{
  "head_dim": 64,
  "rope_base": 10000.0,
  "rope_fraction": 1.0,
  "attn_scale": 0.125,
  "bias": "none",
  "weight_decay": 0.21,
  "grad_clip": 0.5,
  "batch_tokens": 131072
}
MLP neurons of a small language model. Each row is named by its layer, matrix (gate and up: input weights) and neuron, and shows model dimensions 0-95. Each number is 128 + 32 x the weight over its row's rms, rounded and kept within 0 to 255. A neuron's up and down rows have the sign that makes its largest values positive.
After each neuron's rows, "fires after" lists the tokens most often just before its 100 highest values on Wikipedia text that the model never trained on.

L9.gate1006 [ 53  71 172  97 141 108 185 132 123  73 107 195  77  99 157 119  64 124 139 132 107 115 136 114 139 113 173 153 136  89 109  73 102 107 174 110 184 123 123  40  58 130 175 124 161 107  94 158 165  81 110  82  93 160  94 127  96  83 150  68 101  88  94 134 150  79  87 101 113 152 192 126 168 163 127 162 171 158 102 201 149 125 125 152 139 106 119 110 129 111  68  77 127 109  76 146]
L9.up1006 [190  89 145  55 148 140 134 137  83  66  60  94 195 112 164 124 106 190 176 107 101  73 141 177 142 180 120 162  97 117  97 148  98 108 147 141 108 160 101 128 134 171 139 149  55 139 116 210 104 160 105  84 144 155 138 147 126 108 115  84 103 159 140 130 182 119 145 152  99 162  83 181  69 155  75 149  80 143 153 132 133 135 168  97  97 175 128 133 159 147 133 110 131 141 133 117]
fires after: " 3", " St", " 2", "\n", " 1", " 5"

L4.gate909 [ 83 145 134 123 143 180 132  91 112 153 154  82 183 141 142  63 111 156 123 194 150 142 128  94 177 104 149 130  97 150 131 115 125 137  93 109 119 110 102  98 106 112 114  69 149 145 133 154 132 100 168 106 141 183 155 116 106 134 110 136 132 104 153 177 129 123 103 123  39  87  93 132 125 164 163 131 187 122 137 116  74 141 174 123  83 108 143 165 108 155  66 118 135 120 122 164]
L4.up909 [139 155 110  91 116 140 148 156 155 171 172 140 149 115 167 110 148 110 120 148  67 186 134 142 129 108 112  83 119  89 131 107 179  71 110  80 142 141 170  96  74 130 135 154 134 135 129  63 150 109  73  56 144 160  98  68 156 114 104 124 157 116 123 126 148 117 120 102 135  98 108 132 124 115 171 140 152 104  88 141 130 108 207 145  93 140 146 124  94 140  57 146 206 154 120 113]
fires after: "-", " (", " \"", " [", "/", " |"

L4.gate807 [140 148 155 169  98 123 154  95  91 169  85  79 148 120 157  63  47  92 101 190 124  92 161 190 180 115 154  53 187 140 142 129  98 120 168 167  67  73 102 139 123 163 144  78 133 130 156 158 196 190 123 117 104 112 153 100  99 139  85 152 133 147 208 139 148 128 130 122 167 131 132 127  81 105 140 139 106 165 145 149 134 105 142 141  97  78  72 122  76 123 128  85 144 182 112 148]
L4.up807 [130 115 110 177 110 161 169 124 156 167 144 166 148 116 104 120 146  77 169  99 171 201 153 136 188 148 113  55  45 161  93 115  74 139 134 147 179 153 121 105  83  94 154  98 135 187  98 189 175 184  91 138 115 113 153 145  81 167 167 115 182  98 169 177 207 185 145 157 108 131 185 140 108 140 122 126  94 167 143 146 161  94 191  86 124 138 102  99 157 190 133  91 144 143  63 122]
fires after: ".", " \"", " (", ":"

L4.gate1032 [134 103 129 114 118 112 137  98 129  77  86  84 138 107 140 111  48 122  77 164  68 145 101 130 144  73 138 110 158 162 124 129 130 110 123  53  93 125  81 140  95 145 111 120 108 140 195 151 131 165 109 138 123 187 138  79 113 139  64 166 112 138 153 147 127  82 119 125 173 129  90 120 154 111 103 150 141  84 123  94 157  92 139 150 141 113 123  55  94  72 110 108 154 144 143 137]
L4.up1032 [135 189 128 110 122 159 126 124 158 123 155 108 152 102 238 104  97 114 140 159 159  93 154 126 165 191  75 122 162 148 117  82 100 135 122 123 100 186 139 130 129  99  54 150 126 173 143 153 116 114 162 158 103 161 145 132  65 166  88 123 129 149 155 138 123 117  96  66 162 139  78 103  91 152 157 105  79 185  74 151  82 126 157 179 133 102 124 105 168 135  41 150 117 142 146 140]
fires after: "\n", " (", "==", " \"", "===", " ["

L4.gate356 [171  62 137 145  95 127 160  97 195 124 161  50 115  95 154 148 117  65 101 183  96 102 125 133 119 115 144  71 111 136 184 111 139 101  83 146 128 113  96 157 108 181 135 121 186  97 136 165 111 164 122  78 132 153 148  65 122  70 134 143 121  92 134 172 166 110 174  73 127  96  86 147 141 137 157 159 112 174 147 135 123  64 132  73 153 111 138 112  69  88  86 104 164 213 146 159]
L4.up356 [157  97 143 164 119 113 109 121  99 152  90  99  97 173  98 177 128 196 121 131 109 147 130 149 110 115 172 104  95 168 173 102 115 114  51 149 135 116 109 105  85 103 140 177  71 115 121  99 117 137  83 208 158  63 106  90 125 164 152 107 162 123 180 149 123 173 129 114 120 184  86 100 113 133  72 108 141  76 158 137 146 147 173  76 153 182  72 131 111 167 137 179 182 145 136  71]
fires after: "-", " (", " un", " \"", "'"

L4.gate108 [135 123 152 127 132 116 115 108 104 105 109  21 142  88 150 144 134  86 171 120 130 102 102 158 187 152 170 164 126 216 190  92 176  97 178 120  93 137 126 160 149 134 208 166 160 134 165 139 155 145 190 153 163 195 167 150 175 113 116 114 105  99 132 163  76  96 160 183  89 114 107 146 168 131 155 160 140 174 159 134  79 157 122 135  78 164 109 176  56 152 134  89 111 214  88 111]
L4.up108 [125 148 113 120 138 140 130 116 123 172 153 149  95 157 150 118 145 118 111 108 100 108 111 124 178 123 108 115 138 144 131  82 148  83 157 120 123 127  92 164 110 148 140 145 175  97  90 162 151 162 116  65 176 100 127 172 127  89  61 132 126 139 153 181 120 133  71 167 137 122  81 130 121  91 127 159 113 206 162 111 102 159 187 122 113 120 154 123 188 151 133 157 124 160 155  81]
fires after: " (", " \"", ",", "/", "-", " of"

L10.gate889 [ 64 194 228  57 104 118 140 139  97 155 104 167 181 146 143 110 134 123 151 164  77 134 124 115 122 128 122 152  91 122 175 129  89 119 115 138 116 114 129 135 156  46  97 173 178  75 181  53 148  70 117 105 106 138  81 135 171 131 122  96 178  99  75 144 140 109 148  96  62 132 192  97 144 138  99 143 119 170 109 144  98 195  98 132 103 157 126 138 145 131 122 138  96 129  90 110]
L10.up889 [162 139 116  92 151 156 106 141 102  87 131 178 149 109 140 144 110 130 115  63 104 137 128 132 168 131 169 170 122  66 124 121 138  84 158 168 156  97 135 167 199 113 141  70 123 203  98 149 122 104 176 155 101 188 137 163 178  98 151 121 106 174 148  84 147 122 168 103 103 152 138  73 154 142 135 131 172 162 152 172 130 143  80 116  68 131  93 103  89 103  59 124 102 117  96 169]
fires after: "\n", "10", "–"

L4.gate687 [ 62 113 157  96 126 123 105 165 102 115 145 138 166 171 126 151 132 142 145 182 129 120  92  75  83 155 126 121 122 146 157 143 133 132 122 143 178 140 145 141 172  71 166 126 139  83 163 116  97  93 103 108 122 153 159 144 110 117  76  64 133 123 127 142  82 116 129 162 122 135  94 106  99 135  70 120 128 161 126 109 142 185 159  96 142 107  86 101 118 124  78 142 132 134 147 133]
L4.up687 [136 136 138  73 122 165 162 165 112 147 204  90 162 117 134 128 168  94 154 160 113 131 133 126  91 105 150 116 105 112 191 122 128 170  72 125 108 147 100 176 113 164 129 165 148  69 103 102 178 115 108 156 106 174 167 106 131 131 124 169 103  95 118 108  95 115 144  53 143 138 122 149 145  84 103 154 170 140 114 121 162 112 148 117 138 179 139 157 136 153 106 110 175 174 117 161]
fires after: " |", ";", " ("

L10.gate504 [113 173 135 114  84 169 148 120 128 133 169 100 131 143  77 129 112 106 149 155  74 146 170 110 184 109 141 142 170 108 102 127 111  63 122 119 123 108 114 106  76 109  68 141 146 111 118 155 125 142 137  94 135 163  80 136 104 145  81 159 142 126 135 112 136 132 167 127 149 153 125 158 123 105 140 125 151 128 124  87 143 124 131 179  81 117 118 116 166  71 122 232 113 154 132 140]
L10.up504 [112  96  67  96 112 140 155 142  74  97 115 215 105 108  95 120  80  83  95 199 109 160  80  60 117 170 106 144 141 122  92 157 127 134 178  92 120 144 144  50 142 117 116 165 122 116 108 152 133 129 123 104 181 116 102 181 132 149 113 104 167 188 150 106 152 110  98  90 176  58  96  92  81 109 155 162 146 208 102  62 118 133 156 173 103 111 103 103 141  70 105 187  83 102 130 153]
fires after: "\n", "==", "-", " \"", "″", "==="

L10.gate416 [124 144 165 121 129 130 101 110 141 122 209 159 136 151 106 115 161 137 148 140  77 135 121 120  84 128 123 100  94 122 126  69  91 102 155 132 120  96  75  86 123  89  89 130 159 153  72  31 144 146 137  88 161 187  56 152  94 182 104 130 168  68  44 105 114  59 106 125 123 104 152 138 172 148 160 150 127 113 110 111 125 149 127 116 157 160  95 137 140  95 126 150 124 126 137 118]
L10.up416 [106 187 175 132 158 123  95 144 112 134 153 174  74 152  86 157 103  46 204  74 170 128 154 133 123 157  79 123 121 124 100 110  90 111 124 172 126 108  99 151 101  63 201  72 125 182 136  82 180 116 142 173 183 109  92 152 157 130 119 148 127 153 141 115 190 158 189 123 207 126  97 151 118 187 144  89 109 111 153 150 141 148 174 149  75 149 146 103  59 144 124 208 142 117 138 155]
fires after: "–", " (", "-", "+"

L4.gate1084 [171 143 124 176 137 172 111  87 174 100 115  77 129  86 129 132  84 112 123 106  84 136 139 154 141  83 150 114 107 124  98 139  78  72 121 149 100  80 130 114  63 104 119 143 151 101 167  80 103 151 154 182 146 143  69 128 171  64  91 144 103  85 148 120 113 156 169 161 181 105 102  89 152  87 138 129 134 125 144  81 121 127 133 120 132 108 142 167 146  73 131 142 170 195 141 153]
L4.up1084 [ 86 158 134 119 100 143 142 114 122 172 112 117 146 148 130 135 126 172 127 115 137  72 142 164 161  76  97 139 138 126 135 205 108 145 155 112 130 160 187 104 124 127 112 102 113 138 110  85  87 110 157 108  93  98 136 157 116  91 126 151 125 151 108 144  75 121  75 109 165 187  58 144 115 117 153 123 122 184 109 129 115 109 107 177 129 112  46  77  99  96 137 104  45 156 149 130]
fires after: "-", " (", " \"", " No"

L6.gate1173 [107 197 175 129 137 177 161 170 138 109 119 133 129 143 139 100  96 148 121 163  86 103 181  96 167 104 150 187 113 113  97 159 165 144  98  81 107 106 200 108 113 146 125 121 126 152 149 129 213 111 202 202 138 193 107 135 114 108 150 135 163 109 175 135  89 141  96 134 125  78 108 125 108 129 111 128  88 196 121 146 117 153 154 162  91 183 179 141 175  99  96 112 180 133 163 164]
L6.up1173 [125 169 114 122  51 161 144 131 175 144 151  42 132  90 149 137 108  64 145 125 111 130 163 131 181 150 150 173 126 119 139 135  45 134 152 100  90 104  66 150  67 140  64 186 130  97  55 142 112 118  85 123  76 169 107 138  86 148 169 118 112 111 120 117  65  81  69 143 115  76 154 134 131 137 168 104 113 131  93 130 119 114 139 235 138 145 118 142  76 117 113 145 172  98 115  90]
fires after: "\n", " (", " \"", "==", "==="

L4.gate147 [103 110 144 138  84 132 169 102 168 194 112 105 163 177 216 164  79 144 129 127  73 135 116 145 130 108 114 111 146 104 153 129 121  96 155 134 157 102  91 117 109 139  83 100 178 133 177 171 152 122 127 143  87  95  90  52 176  75  72 110 163 127 145 106 145 106 195 130 157 120  71  42  94 147 144 133 168 201 169 118 135 107  83 100 156 149 113 105  91  68 163  77 130 188 139 109]
L4.up147 [111 137 137  92 101 149 107 150 132 121  53 119 116 179  99 102  84  67  88 129 152 140 119  96 107 173 148 146 130  67 106 158 170 136 155 127 177 126 131  89 101 121  88 135  86 142 123 157 119  79  92 166 128 116  80 138 160 121 104 169  90 108 164 180 143 160  99  96 152 154 147 131  93 134 123  98 132 102 176 108 126 123 101 184 158 123 131 123  93 114 163  64 157 155 140 144]
fires after: " (", ",", "|", "—", " \"", " “"

L13.gate602 [132 150 111 148 161 183 132  95 154 112  98 125  89  68 150 136 123 100 121 136 125 141 130  85 155 154 135  74 115 128 119 135 160  92 148 147 153 103 142 127  96 131  42 100 106 105 138 102 129 158 128 128 164 171 139 126 166 127  66 140 127 103 119 114 138 120 115 113 113 142 130 196 106 141  87  91  95 111 157 164 170 158 131 110 182 106 113  94 157 137 162  82 121 136  94 137]
L13.up602 [136 147  90 156 185 161 144 111 114 135 223 114 130 119 151 166 107  94 164 151 120 164 119 101 140  93 113 149 144 157 118 134 100 143 108 163 161 133 159 128 194  78 113 123 140 128 153 128 155 161  93 147  93 126 113 163  91 129 178 135 157  91  94 113 143  70 116 170 138 142 111 128 115 167 150 157 155 115  45  91 133 103 145 118 126  93  91 136 118  70 131 185 183 128 136 163]
fires after: " a", ",", " is", "-", "),", " an"

L4.gate151 [181 110 109 154 113 127 130  75 144 213 139  26 134  63 208 169  75 107 142 135 148 140 132 106 117 144 109  90  78 182 104 138 113  97 150 124 142 163  82 166  40 190 123 159 148 176 100 153 177 152 151 114 117 148 104 117  95 144 141 140  84 126 163 122 193 126 121 168 167 111 141 132  96 121 174 130 212 160  96 144 135  74 156 155  96 132  88 122  96 140 115 103 132 203 123 127]
L4.up151 [118 151 123 104 116 127 128 158 130 168  91 153 100 150 114 126 145 136 203 109 140 122 128 109 151  65  55 107 156 105 110 139 131 103 159 175 107 129 165  92 173 116 156 137 119 117 108 151 160  61 117 146 109  75 108 130 163 121 166  94 146 111  95 150 123 108 129 141 139 113 168  66 155 118 119  96  94 168 161 119 110 152  91  71 119  96 155 122 129 165 136 135 121  74 128 151]
fires after: " (", "-", " “", " \""